Part of a small language model's weights: width 256, attention and MLP in parallel.
MLP neurons of a small language model. Each row is named by its layer, matrix (up: input weights) and neuron, and shows model dimensions 80-207. Each number is 500 + 25 x the weight over its row's rms, rounded and kept within 0 to 999. Numbers have three digits each.
After each neuron's rows, "fires on" lists the tokens most often at its 100 highest values on Wikipedia text that the model never trained on.

L5.up6:489483467549488482506490509533547538499513482551498501453491513556509450549540456473500511464484552483550515505498511541512491516521459477535520446488515468497504451510493533519468549482470472488535476513517480493487477483491534468477492467479494534502498461496492475493479476460505448505495519513529506505492456561509512514496482558480499526527494498484540440550480471514494538484439
fires on: " at", " At", " of"

L5.up420:505485517475497490574511511475489519462483471460475487551507511481488504514544499468497488500510452530487510447513531500493504532505478487455464530478470533534479495470486532457461463451493477519486547552452525517489473483489482535491498485500497440570528423503502466481516501510499502482491531506487485508537478506462493500492545478481524542471539534479459541497508521541507478510496
fires on: "\n\n", "-", "=", " UTC", "^", ":"

L2.up6:482506549485456495497464473541512483524508498524488462497476514486521498470519480514490482570478500481516502510492514496521457500535482493504492530458500515480480498452472519433503482503503522481501495496538450510455481512505535487523526472482487504507519470484502453510484471495527527515485532523501481511556570499497500530469502529511540521480507509478510463459498439486541503500515
fires on: "=", "s", " and", " 7", " her", " 1"

L2.up346:510495488516456496482525449537495497493521530504535535477483505514507501510504527533474493526494529482513542513517512550525475482501467493488512490495448490466505520573551507509510515505509470459485523485486491500521544510501474526529493511551478541475453499513499482486529479465497455526492479459544470461534516448511493494517555504522503523499489533499504512498507487479499482469495
fires on: " later", " before", " eventually", " also", " never", " soon"

L2.up744:502515478486468500486504432500502494456524475524499509491456496472483450503496525540450503494460468474479558526511535536507460506493493482484510472501467530495505525498551494478482488509504457449459528484488494478526549526506466514498519523499494499529460482510490495501544467499502511545502536536524484473538512455501448528521550490509498513475517555503467510522502500515494497474521
fires on: " even", " never", " not", " soon", " br"

L2.up466:495490465466528493480515473519501509488535488559483491512500532473477495523515448478536502518509501513561471484498551517520474493527459471514494457487475491500553545503513536535538517504505500464506508527502477487508490506533521473497476532514493461510484504526505467537531519495492484502482522497474532467478465505491480477493451535510562556500469489478483494558494523506524512503533
fires on: "%", " −", "|", "C", " the", " 5"

L5.up364:501461513463535485540491445501529543479509538507505490458511498542456468480540502481526512490525570484534525492516525525519475479528506485492509467493506528458539496499513504515493468487517518520483550517470449453527492509531510468503500507550487526482486493520491476502556490499487492504492509538467509505488563473508521511519492496482486502524492512501444481501502481490492453452490
fires on: ",", " or", " and"

L5.up1010:438538489456497482480510482490509512448480503475467472534508530486489517517481490468478499505477499552509484505500538503487488510479470471487518513494479497496526538483532504490532498486490485513557538517526510471515496541531507523462444515505500502471450521494473477488506470493485504472497524481468479517457502519482478497518478552556533556523525529475482499565484532515519488508514
fires on: " million", " more", " less", " eng", " att", " partic"

L6.up631:529517514463508518518535503485532513544465455520507482488520482551473486533534482481467502533472461549492504513524511507499497487504469491450493535476487487487531514505449530509505488479526482510474524525456480531481514481530490495527525516501508484491465470507509470498490481513510504484457461494526479493505515509485562479498484502527512608470515523489515496482485494556528510546485
fires on: " |", ":", "-", "|", " 27"

L6.up106:492517519494519503472457504494488489477471494529498517566486499516466533489516491523485496492533498484482508545487513579525492490527504466457495464467504499489508493528547469493469514514496524493485469484496470496470479534477487461506522484509506538575449497540511490521495518523581523486487532530521536511499478460471490506502540518491443481514482512489500480515489461530498516496494
fires on: "–", "ce", "e", "l"

L5.up634:525492506519477470481525483549528507491507441501481504462482505498502498501542462486501478460456511526542504500495526522491490480558436480481482505495468509484493550494460500524500503475517495454556519532495483490426536493483519498482512469528466475475487475489549481500499539499501468513449496504502490530504471522522472483476519480534509521538527488488513450528498522531498518541494
fires on: "\n\n", " Total", "Note"

L2.up502:529455466537481472479490483554483482508501476546587466489493483519470512528476515545518456497491477484497556515500486501485476477499528505503463475493522510478540453546492477464506522483501538536480526475472484444502522519545504514475479500496477500516497517500501493479501517519499502516528480497515478516516548482456514487498496505495500490507493496501539513489516466504443472461502
fires on: " film", " album", " movie", " novel"

L6.up131:480515469487460526550483493501523502479535476535500540496487500474490451488516518519507490536500476468530514498507510518541500548498505487522434461499499497470537485450476538522481445455507458459484530517473443476439546508507488526487499476503512529542502524514458471491475523502532512520512513554504493464532543482505464531508535483498494527472539446500543477492495485486510499512492
fires on: " in", " of", ",", "mi", "ini"

L5.up360:545496503503475491564467488545511486452449488534487505537506522492474525522480473508489521501511500512503492514516512513514484510543505498504484489483501511497522506476535495480559523489519536526552496517527458541463474536540562537439506464510504501466510484493437492438487493503522489517511498505498522503496457501487481472493494545521501526504478463470477432495513437486516510469498
fires on: "00", "W", " List", " %", " h", "rib"

L2.up743:452497511469486468486494456484543524509520473513493517504479502487534456495524509515520513518508488532479511540515580480465472489486476466513475480502481527485550527494532488498488472488484472469496537507509484486508552514559505545513484482507508478472458505494472479517531465494481496510499521559481470517490524514531456522503502532499509486504547526498508485519501498522538534458494
fires on: " more", " long", " much", " less", " big"

L2.up726:502483508506488487519471454561547514483502539520551501469500501512527469477495467547516500504489556513531526495518488535529468538537469482520486491486509508467482548515548563525525500480500498481508505511549508484533521537491500513467527482488492522480465516497456467514503472498521454530468520518552523468515479471512474501516540503470510529477479504517519480510507464494468447469503
fires on: ".", " with", " and"

L6.up1021:458536500487510499525495520561479529467489470518480414484518496503498481549480487510476477539491505436470498546488558502517506512499491494536515507489512506517520524488482531480484515485484465487508496505524482469489485544535501498487446487462478516473494460486477477475477516487518517513511514477528487546516531506458525529518467508540492480523537480491489524556466512507467513488492
fires on: "=", " =", " at", " (", " was", " is"

L5.up303:489498495506438493540539505521552529499473506507503506490500497531473472513491524522488509507500495530466516498517521528553502478496533502531515471496512515503506485479527533436500487473481494470485499484448515485491515509552483491530477483482466508528506480538497465474430442551526517475468503450488513510495548501519542506517527478526457496461507507503527504498489463509495501471481
fires on: " as", " As", " when"

L2.up487:514511498480544474533521475497501531473507471481506472490507502448509502540480478497502519551491532524501449443499533513482475469549428479533504441492536463529523507536521495477532474429489522513500492508516527491516494498488505532461505457507503478498504513475514487536518547554535449489506491464526507505487481477507465473507508511484515537521473472507538506507505489482516489478504
fires on: " there", " There", "There", "^", "so"

L2.up693:528522507477508522579490483550510500509465525504564482512487493524490474515479454517493505511465533450513543507511472540532480519494509514552401502483509478491464509490504569483527490485488445475486499497539506455516492559471468503487483495494482521470466512522492487519508504514526521522512474498529509492533526465497474540512507492493500525501476464459546488453500412496460433456522
fires on: "\"", " Robert", "."

L5.up78:502512562464487512523504498499466492470517468503471507490496518522493517467540465504476490520460488500536523485500531493492489494558452493485437493490494516478500524464454500490470477477508516493492505498473494506494476487476501479535504480510487500548505453493508460523471506464504502510493517493531489449540504502515466492506533494536467518468489496476466477456484495547496523545480
fires on: "=", "\n\n", " in", "lit", " to", ":"

L5.up245:514493470517499499515470519552510497464491517483483500510513517520508473489504495531522479496481484515513508502491523522545521504524499519544474494499501503501462498463514516486484455434504489476549507481502462487476474501515490491507479501503499485544484475501458452473493485485500526488471503501474551523492488507557492525527490477491471513517467480533499489486509498510451511458498
fires on: " (", "\n", ":"

L2.up955:513497482474497491498515488512488482526508490501497482495490489522476473467526462529483483526483500500514487525502565503532480459507506473544525451497507489463538494495532497500511510499483501492525452515493486500491476528531544495446477520457475489497491500486490472519555495516533461488488521532543500513489467518498525517526480516549528511490474477498529469533511517532529506462519
fires on: " one", " each", " any"

L5.up935:519473490524518513493505506556480490513513493516525482486498540497493490499510493524482478482498484530481464513501521523496492525559502483489517523477503491529509492534529493498463506476497440453559519481488490520443542501483526523490517483524448493470500455527504455506493498474521486512426516533459475517528472531528512486475503506514488494509495503498489478491502504552485517509522
fires on: "-", "\n\n"

L6.up128:423519523471521475461502498463545491448493488529504443453504503479493449537496497480458522459507525484475497531510501514469479514549490479460496471489527542502522477517514494517456516493482492481507504479506477502507456499444507487475505484498496520489449501540467461527519501550509536536506515502475488498499507517504524484485481563502511519498458532542499478534487532568474492496488
fires on: " of", " Fin"

L5.up7:467509528546542516536470488496500518478532447503474495538502502509478524518537459491484505485504505478504524496510499506446497466515483489479487523490495475481459500483504539472463478452482485513500501499489473501531467439534488500533519543482493500527494441544548460527486523465486505505467506468520419470503523520504509469520495507504520500505499513458498517509506510543510435507485
fires on: ".", ":", " by", "\n\n", " Genus"

L2.up407:523492501490474512514500480499497475486450538513553501493475526505502491483499467499502489550472515471506502522525489564519482537512494498525442504450506485482467462528507537443493496505457460494498534506501501470483462534498488534494501489530474496486455502468492491492493487495533511509482492514528488492538537431479515499512523515533478510509486477489523451478505486531469469478507
fires on: "\""

L6.up761:450547506465542490491506477480488504496499474513492506475494533518429504491516469479446495507499474464518477473495565495525464464526521481499511520492482496503503504548506485464462512490508503533519484544519514528471457501511510485516508557500502490529507478456501469520486510449517514524469496467524469475526513536513510516512497545514498502484542538514462502484469484499509492496474
fires on: "|", " of", "th", "–", "teen", " |"

L2.up486:491499492517508507492490480499510528485515447539486510486509513523494493550517486481468471517480488513533521507503505488464484508565502477487532471490497519504477483523456498483462472435463506511515513511462478515507478468483512509513505504543499451562532437517471467545505489511513505532474508521494502446536460541514514490502524501497471528482503503498510528505508530541483501496470
fires on: " of", ":", " in"

L2.up885:484518545455524495519511490521540516494498517508513473503512512494438496531496519476476495522469483476507511464495546494521474545518493482517448495464471543503513542488488506464479479443520469498497504497477498505493507492517483505509453477488521515555504468552496440521491510520526509538514512494469498511543529462467461533496517495503549494455560484455537508494485472512488477504512
fires on: " was", "-", ":", " is"

L6.up847:517557503480524491555491519493533520490464515523557519487493505460484514527489523452500482542539533467523504512507520466461496482510512500513518514477470494502509501528471497461490485483467526550463481501483503496505512457510469512488481482517436485490488497501462485509474533470525486506501535521477553456498511461511478550497520507512484507509520479505485518520503499481467483540503
fires on: "-", "ga", "vi", "ho", "gi"

L6.up923:503472503473483509543510516480542485488505503536501509474503559540516506462542521501512521459525540474537539478500479519514479504525470478533484524469499534454497499485542484488510512505481488529501495566507476484471459524528535524550467503478530518541481502469485458526494484475495502522476568528484524484541512508497506488538518526491526499482500475556542488490515468507490500511483
fires on: "ing", " |", "t", "'", "ed", "ated"

L6.up751:519523468472468511563498482527565485501491503503509489539499504528484506474502501544499537474519510524537530460533509529504458465535524501521492494494492466476506502491515511470526498468485442541475505491492503464496473486558473515500506516472478476474444475509519464476459503491464500495511529469523519492527483510456531465481524514524495508477487498486523516502518477514522458509534
fires on: "|", " as", " election", " death", " by", " charts"

L6.up339:513499541462525459544459488521563505457503509531503476504474495496512468455490512441533497471518508560471537521480530512569482497507508494539500526513512537489515527465516511496509538461519531469545482548463449484496490505506506506520458485461488488517533485455449470500524457487478506483463540519498466509506507500512487489497479517459511484487498482531487483486517480509478472518486
fires on: ",", " did", " en", " En", " coll", " much"

L2.up593:518494493515495493481495487543487512450521450552518490502520540492477523530512451477519482529479530563510515492506518485512471495577454474486501477494485503512498468539471520496496490451517492510515500506541480505513482483501531507527487484540504496496489475512499463544469504515529500522460484502497514501489482517458532486528495515456508551469469493489538481525497539545496496505469
fires on: ":", " from", " of", " with"

L6.up790:508534525468485488524485506498518534520509463540507428518475489512487504489494434499490483472507514464501505475516517524479459517489468503468485463486497536460454516494511557521527488480523504473522476510488484492512508467523553493495469488481459486500532521475542481490492478472512470532507491504528497482552512498462459511508503529485524520488496466481522491514466464453517498506491
fires on: " of", ".", " Ad", " All", " The"

L6.up614:491560507523503484517541516512547511507508476513557555539548540522508498484480522450510513515532521489460497513495524473507514529477503474489515532484484566525528509510504495480476503464493505512491522514508537503492499481492477505518480506478494531471531509449500486494503518508463441462494505461441490462487518462525456498482532515491537509515491464493491478473518494471484489548526
fires on: "|", "-", "vi", " |"

L5.up293:532469484486468473504504522529528490469477488530503497478515502477507502477489491506508494517488485539467508511505484548532520476516433504559458521495503532506484465489527504490496442472512492481522502516486502468500496510505488488503502472506501506454478497510513487477487517509528494527466527493516531539497518459526503538532509482483474511502467499541518448488498481524436522452447
fires on: " (", " \"", "\n\n", " [", "\n", " “"

L2.up688:527510506496504439466454473489518508501495484498557458496520490499500539583501515496533474529497534474528481500475510548472492484494451488494485489488485481481525490526499523494514508463495525524490522528460518492490481526535481536474479478503521544512502525501536477488518500507511464487511473483501502514492463462483499493497471514557555511523486508469496483480510504485523491520480
fires on: " there", " it", " He", " There", "There", " has"

L6.up39:518489545464471504515498474498513499459451501485534481478533515535459467446487503492536523511534522528485520472495486513488482482540503490505507500473512558495487465508548506470473495495490521527499508512474427488510490508536488523487503471527497487514462477517498481519494505503478502523490521518501532488488519486493507498546470505555493526459472483511508516492540469539494448509488
fires on: ",", ";", "s", "\"", ")"

L6.up424:489546516488519509540473524520537528518501516531540545521470528514509472504531525440534514479499485474507487507522516480502514496490475483520522435468515513508516526464428506496512507490494520512481475490484473488541526468490522497550509516490506485564501469499503504450514494522493474477506543463483491475507519532470453509499492518511510478515486500490486484528482466471536530518495
fires on: "-", "|", "de"

L6.up613:486447448533490513508462507488515518451493474531548515502458521504442528547459505491484508519464532509508498478526518488476496533471488481496500506451491483465522453490497507484518470525460502535517538523494479475518466510502495511556520519542490487486510435549490500515485489525482485463502523479493505470522514501472506569558504501531523570511472501496496496509505484509488511539489
fires on: "-", "0", "3", "1", "7", "5"

L6.up207:445510529530471501518471492505516502503510490519515537562471522524492492495535490511501491488540492504544488497522494504508489488473499487512458511467493447502505489440517528422489512506464469528529500546515502516469469499503524533488489521476490522512552470491525479577491497492517467483509514511536463466479491461487519520535524499469508493523491457487514503474522461489525426505449
fires on: ":", " |", "|", " \"", "."

L6.up440:501497514546500463538456492517526474501491458504484489519454523510488490480552459502483512533472508523548523562491546487508487481537474475497487504482499510515550487511482480518455476489485523503492480477499452493415521514478530503492537501511504509495462486553473471559486518509524482503475520534482508497498471479516508488462517520524487537525486487502524484532502492574496513470482
fires on: " of", " Total", " (", ":", "erc"

L6.up771:524491506474521501536448508557520549484470538535519503461437536513482473482525523490500484521513510515500465455520511502546502535515481510481536492474523501502537503493547505450509477463483468496471517475492507458502461519498478558475522512523511464470457481479486475468514495550518439505524473478467501494516490495533486487524509483474523503491488476479518494522515471538467487465521
fires on: ",", "\n\n", "\n"

L6.up840:484529487539495472516458490570500516511565482516531475517495486519521471519529465513492494557506495472524473501503579534487494514522504500486467491500492529482460498471494558496487463461499449434510564496512495474462560506542505494461495480467489547474531519499526484473522505481471510479484467532496486475495511505489497494499490495502527475452537497465499497520485481469481499529504
fires on: " of", "The", " the", " from", " in", "She"

L5.up410:498482526485490477513554498466507516491462505509561445526515483513489505507501518463480496506470561506479509508510473505470485502480505499488501549468486495490477521528547544462447516508448505512502510535502517497501491500493473520501505480496424524453528488533506489529467493494525463552497497490537511468510503491448525554511509481541538553502490498451497515501534517546502516529461
fires on: " –", "\"", " |", " -"

L2.up341:507468492502509465486516501475482497483481487498482470501520502517474477548506492479505487533539485517494465529505566502502496445490481472493518487495486506519485487492491522483509510461476496500489468571503491492502479528517525501506469557492539480487443473464471493518543516524497431463525487534536516508463455517529511502502473518538535496496510511472496497536490544519519500438507
fires on: " one", " each", " asp", " prop"

L2.up997:481468493420493505514527468511538529505531482470492445500491515559502490484497501527489530480509495521532513441522474533505479474503501492531488529491479506503486518502515533528496461488520489479514538520539521485520526518514489495515513481523492481491474524533544494530543452501512518506457538500452476479508507453501483518488508521474546500482554532498518486499481479479536462513511
fires on: " for", " help", " against", " after", "After", " defeat"

L6.up280:471540452473529488517468493522558535482470488494494477426490485531506500519506501485498480484496487493534504523518496536527482533545488486542478474493483517527516488508461495528481507518496505537536489501503500502486480485475545526508483516527478477521483444499468461506470534528551508538463527513505513484516472531517512490496515533499456498501532521514528446517506495581515488484448
fires on: " of", " |", " Result", "ing"

L5.up142:504498527517483498524438514509507494472472467542500486491511506527482532532510515538485498545517535492478508509493528496498506487515507507511463521486488530444457446510519494455473495471488472539504532489470477497470495485520470507480518523503505499530469504504524455456508489488478494553510526495520505529547501486473455527544444531547480531509471460482504479487480476550496504504504
fires on: " |", ".", ";", " the", ")"

L2.up323:475505476467508509471533498514516520470526480554524507501511515503495456513502443488523540476498492506566534445522494504502468508508489482504464463479519449469498535497491509545520496450509492463534491533522487478502501486483545455520469500525481472506523517516466485499484512499502495525462510524518516496509518495502477551472484544485503539512500477523550459508466489478515499522494
fires on: " at", " San", " of", " New", " All", " Los"

L6.up242:518540520506462486472478462514488498465469503535549504517486510505495506480484462501483480479529560510508496480492496535494468526555499489497504451486480491464472505501552476493465529501484539520508460503517456464468507477540487500529510494499510523564503477534519491523497507555567509490460517502549542507499511483496483502499504500525477473460496487501540502509494459527510512515456
fires on: "te", "e", "ve", "ce", "y", "ona"

L2.up452:527500475460480492506521501529530476457499478554480516496511482473490462511492494485501531482506480466512511462504478542516463571532511485526478514489505512517468517500488494540502514473518501492556484478529488456502501489455484462480504476529480512502515508466496496534475512486550499518490492519523557457492482500512499573475524528477490523466531503531553494495495469511445496524466
fires on: "rit", "pat", "vis", "iat", "rat"

L6.up951:561499526518502476526467486506503501495474534541540489489483540530490499494504526466490513466503564505484486492497514478528500489511492491508523484490507534459504517532532514462478479490544512475477524541480449467468505534545458498459468471485501482469513502524519493483537442514476475522515533529486502464498500482526489521523513503468529542520478506490453497480482435480499475560467
fires on: ",", " and", ";"

L2.up363:509521485441523511480522520492498500476470469508516484450472484514469478474459522497503539492488521461501493466506500525537488560513464492493491427483516514500523499519533501511511486482494515485512513486510477493534537481512469543483489481491441501491503481485524483515447512519512467548493499503512503456517500495518494504488529489476500487517495497540571507479505441501443515462496
fires on: " '", "In", " On", "/", " In", "–"

L6.up694:467505499452569469486492509475521544511508494484521506508504499545511470523558492460490466508492505458539503499508500552486500544536486480528503486502480517486539505474484508515478466495494478467508491508515492481511482487463466493467493512485504493517475452537523462497520479521472480517526536449467500515477466542496485483534522509517558509552524478482481467497496505559472509461479
fires on: " of", "-", " for"

L5.up679:469488519439470496549501505510500534499479485497492470490464520505473525512526462507442480522459476519495508483506539515479488485523499476482473518462479491468508497514516499508496482494505521518478506533482485492475498537489502511486536484505500483536456483517523473519516528517527499486473513498498464491512496501501539490494492517524506507485561524497482450490484493542517498526516
fires on: "|", " 4", " |", "\n\n", " 6", " medal"

L2.up552:509515550458490479514510467514531506520485502477480438498526491482535481465452536511501541526531560530482486493495479501491480490522442474563498534495504479496510540465502534457522515454502505484480490514503508484481500515496504528478505487473461504459497486479508498503516458535493514517487544476511476504529467473494506499498486510509549517479506530519520489531521479523533486501522
fires on: " there", " so", " There", "There", " come", " uns"

L2.up207:483515517478530504525502494549550496467549501519496471512505522530523491501520466474513520470466465482564514469517480524463468555530485483505473520484524486493460521490481528521493477468482502454546524515545509495502504477494497471507481455521474518513520512521496485519495496474526489564451504543498520468493532510494482566513498545473522566466496507510540458516462475515519498517514
fires on: " of", " at", " against", " vs"

L6.up690:476496457541459475515499514517500454426498542502521526505460536503486538507488458532476504485497491523525435480495547513521516510501490500512497537460473430471531498457511497441518526494455527494523523479526510534498417512536501536495511523517506509527479477494496480480498494480507481482515519463497504479537477497505501501541488506534524508553513478473489510512529453494534518475491
fires on: "2", "0", "10", "3", "5", "1"

L5.up1003:489504518500470501499505497471466509515502470520489512540533531525508519504524484483499486523470519515519519482514503482510480488541462486484468493484520550450483503482481546513464485465480454524521492537468478503477475496502503482506489531497463550518534490444511449499466491484505512487467510543538459469544485502477495491488541510499535529517503466491481493470491505566483475535486
fires on: "=", " of", ":", " by"

L5.up621:470461486485549488483507501465468483474485467505519518476477532545451515538539488506495510517476487506505504534500511524520498478500506486526543513518554487497531514514512525467497476498513510497518472510512456532489451499515545521453527531483507525523513481479511472525517542519528481458469453515532500482469461532512535487548446514499542518526490463515494464519466515530491516517522
fires on: " any", " each", " main", " every", " one", " of"

L6.up21:471500520512507482512527487491491510528508482470510524503511502491479535524510451511467512489463480524491510489516539520471490484490495477487502508457477474518520506521520491493474512478525473542511527540524537497428480487519473482489507531503495502488516490519512489518459481537526503443494472515481459506505530504482550500450496455530471537439518496498554473461509529490490543511521
fires on: " |", "|", " 1999", " Governor", "–"

L5.up595:485481540521526479509519490548511486470478517495557516456503525521464487471495502474507498528545550468481508530497477480501495498530530502519504540502503510471489497492531516493474478484459466509554445525511508513513468452463483527508535481510487533471512452497523473569546465451477486533469547490483525494492501488449516510528568465515525495537452464499499512504511504520470524503499
fires on: "\""

L6.up537:518478529477462515524477523502514522495446483477531488507476504484507500538500505495575524527491501502508499497510476531443517492503512491470523470458500501509547496489483570475466469499488441505497527548421481516496491507514502539510528546527496482504485493526522481461467443542512482486449476513489507508519498499526531559472501494513521551503509467490546446477468474503522484493533
fires on: "|", "-"

L5.up363:493523481519562502550516501548529499486474520511529461515466509501467446502501508509468534521541489480490500526502525469554485509519497490559489524476522487505483522509523509484507503474513495520534478488495513489441483528490485549488514475490473494478471506507495481537517513501534503492491498523492541454523497469518553500520508480507502506501506454535500474499489478507460505480511
fires on: ":", "\"", "ol", ",", "rit", "ence"

L6.up749:459535500482508486551476531499522536492510494526524491492509513533501495503494494544505513514524487499489545464494491499518487461550508491524483556463525495464469497495499502487494453494483534531519498509452500482508498499507551521544496529523510464537488446503520506525514506521520497515475478473475461533505519481488529527511465550526501526510573488531473487491469499507518439488472
fires on: " |", "|", "9", "8", " Sur"

L5.up891:483508528461495504503488489536474501456474492459485512499485557492507541518543448501534489498514504503560489464495494543481489510558453489503465521475507490525518547524504454494481519483537490478537492530508529513483495523509502490477514478530465476466464468458529489549478499462524486507449491481504483482514507503495519503494505503541528508507497523522492478483501504548491470488498
fires on: "\n\n", "=", "rs", " Albums", " °"

L6.up313:497501503489560491514546527484548519492521510503540494466507551508523492522514520470479504500535485490484484511522501481443494541497520498518523581460503468508501521578517475486484494490453509496488499480462516502529484470479481540525510487483455533507480523481499448503507501499501489497469514496477504480517499484476505497536517527497496480508507464499471489524505507535519509498495
fires on: "-", " |", "|"

L2.up929:470474499486540455540554494528488510457499502515485491492509543470488508525491499484487519532499528517518465526500545473475472498556489473528495429494526502516543479489516512513528507479475503490530502495505484500475499502529488500461479501496460469498496496513477477525493546493465503485465514518503542503472471499492512484540461493554505534512447437464472467560496525496478514491536
fires on: " the", " −", " subs", "%", ":"

L6.up787:520494474466518514542492525506539528494492483532517496505515486541510487487500487487516496513524496471459465478502463532507492509480487496491483510467514469507505469552563542510498522456464482527523503496462498498493480512544506558484490527497497483491461459467482471497523468512514457513497510523493532508506515453490491520514462543556498505508482464510532471488498508533481497471510
fires on: ".", "\"", " |", " player", " \"", " ."

L2.up240:503529478484505451523507479481534491492482463492501453495500487523537518489474520519491553499481523480507462460506505527455484496506444476524495466494534468516491533583518537488507459447457528511520519538485556451532542498498474551474499477479452511520506525481507490530501503521514473498455509478520479485507468475505521477505496510510532536546505487521512494509508467498515467466478
fires on: " there", " due", " There", "There", " Bet"

L2.up884:527517478500539480489509491525507481513457512501535497489475512480523494492491544494503518549527513499505464550497516487511488524514504478534501517416532503514532535507488546448501484481498464513498486487544486490525470524503484536459515514495464503504496491471494454510450491543529515506495486515490485468500515482501523489488501499486503488492548438511517524491491466510467486520510
fires on: "-", ":", "–", "/"

L6.up494:481503514489485458528491494510486500478500479524493501505518478505485520500535492481497466553515485528486529507505502493502469500531483489480492518475500557468499513482510548505433509479499461507494506520468504496496491501511503486479501482470477537501530488504492478451459485508494487552468489533529477473495497461487516497511514510501523526515504499517462482484502504524507485522466
fires on: ":", "=", " of"

L6.up120:516484488503490492550540526496510499518509505499512507502531555522499498545536511524510485476529548500477493509478525513518475510519468481513467509444498519451530494475572469488517528454479460532503498533525463515461465535524521534523469493486504532545511494466499448495515486488507498516503513515477482472493476554500480525509466533507507503469488462513529473464524490474500506499498
fires on: " |"

L2.up511:485489521470475500479477501499498515453455496507547503467513493513510489474489515534549511491457503466478501495506516519465484555500475504483526488509502520478543457542522518510466490494471514499487512481484501439492530481522504541483492475518446504537489538522469466503511497516553492521510493503510491498479504475488468503537487506510479506506541486532544515534534503527463494490446
fires on: " film", " plot", " movie", " game", " films", " sound"

L2.up715:510460488509508444473476447509480485501491498523541481501498504533523429478542487520552456471502483524499502501509526525476464477527477485521502480507494500488500485489513510485486504530477501501475502487477489490497504520559515559503502552504474476554500511497484483497472502525504519512511474550532465502489537515503524466525458499507511484497514512512517533545507470539507463477507
fires on: " film", " album", " game", " single"

L6.up301:468507502495509488510494503484495475519501497501531507485456522500488488510538481553482484571489511478465521540484521552505488520510513505511489547466500527482472547493551511492452499525524502506472457498478465504449502552519482486491474514470448524478474496468477490461490502469523489498468523529475493516485534499511471548481521482546525460535535518484493478474501482508488521523519
fires on: "=", "ly", " also"

L2.up687:502505512492524488527534467507522516455514523522520483483473480508496442510486462536460505514461505492481504516504539520535473542511507491534514454494482484465532513495512533472497475461460502459496480481491493468510539497522515497487482502462455496525507503571471422489492486544527486497516491484521518483543514494538501545500514484493504506452525467498519498528494446498502450477501
fires on: ",", " in"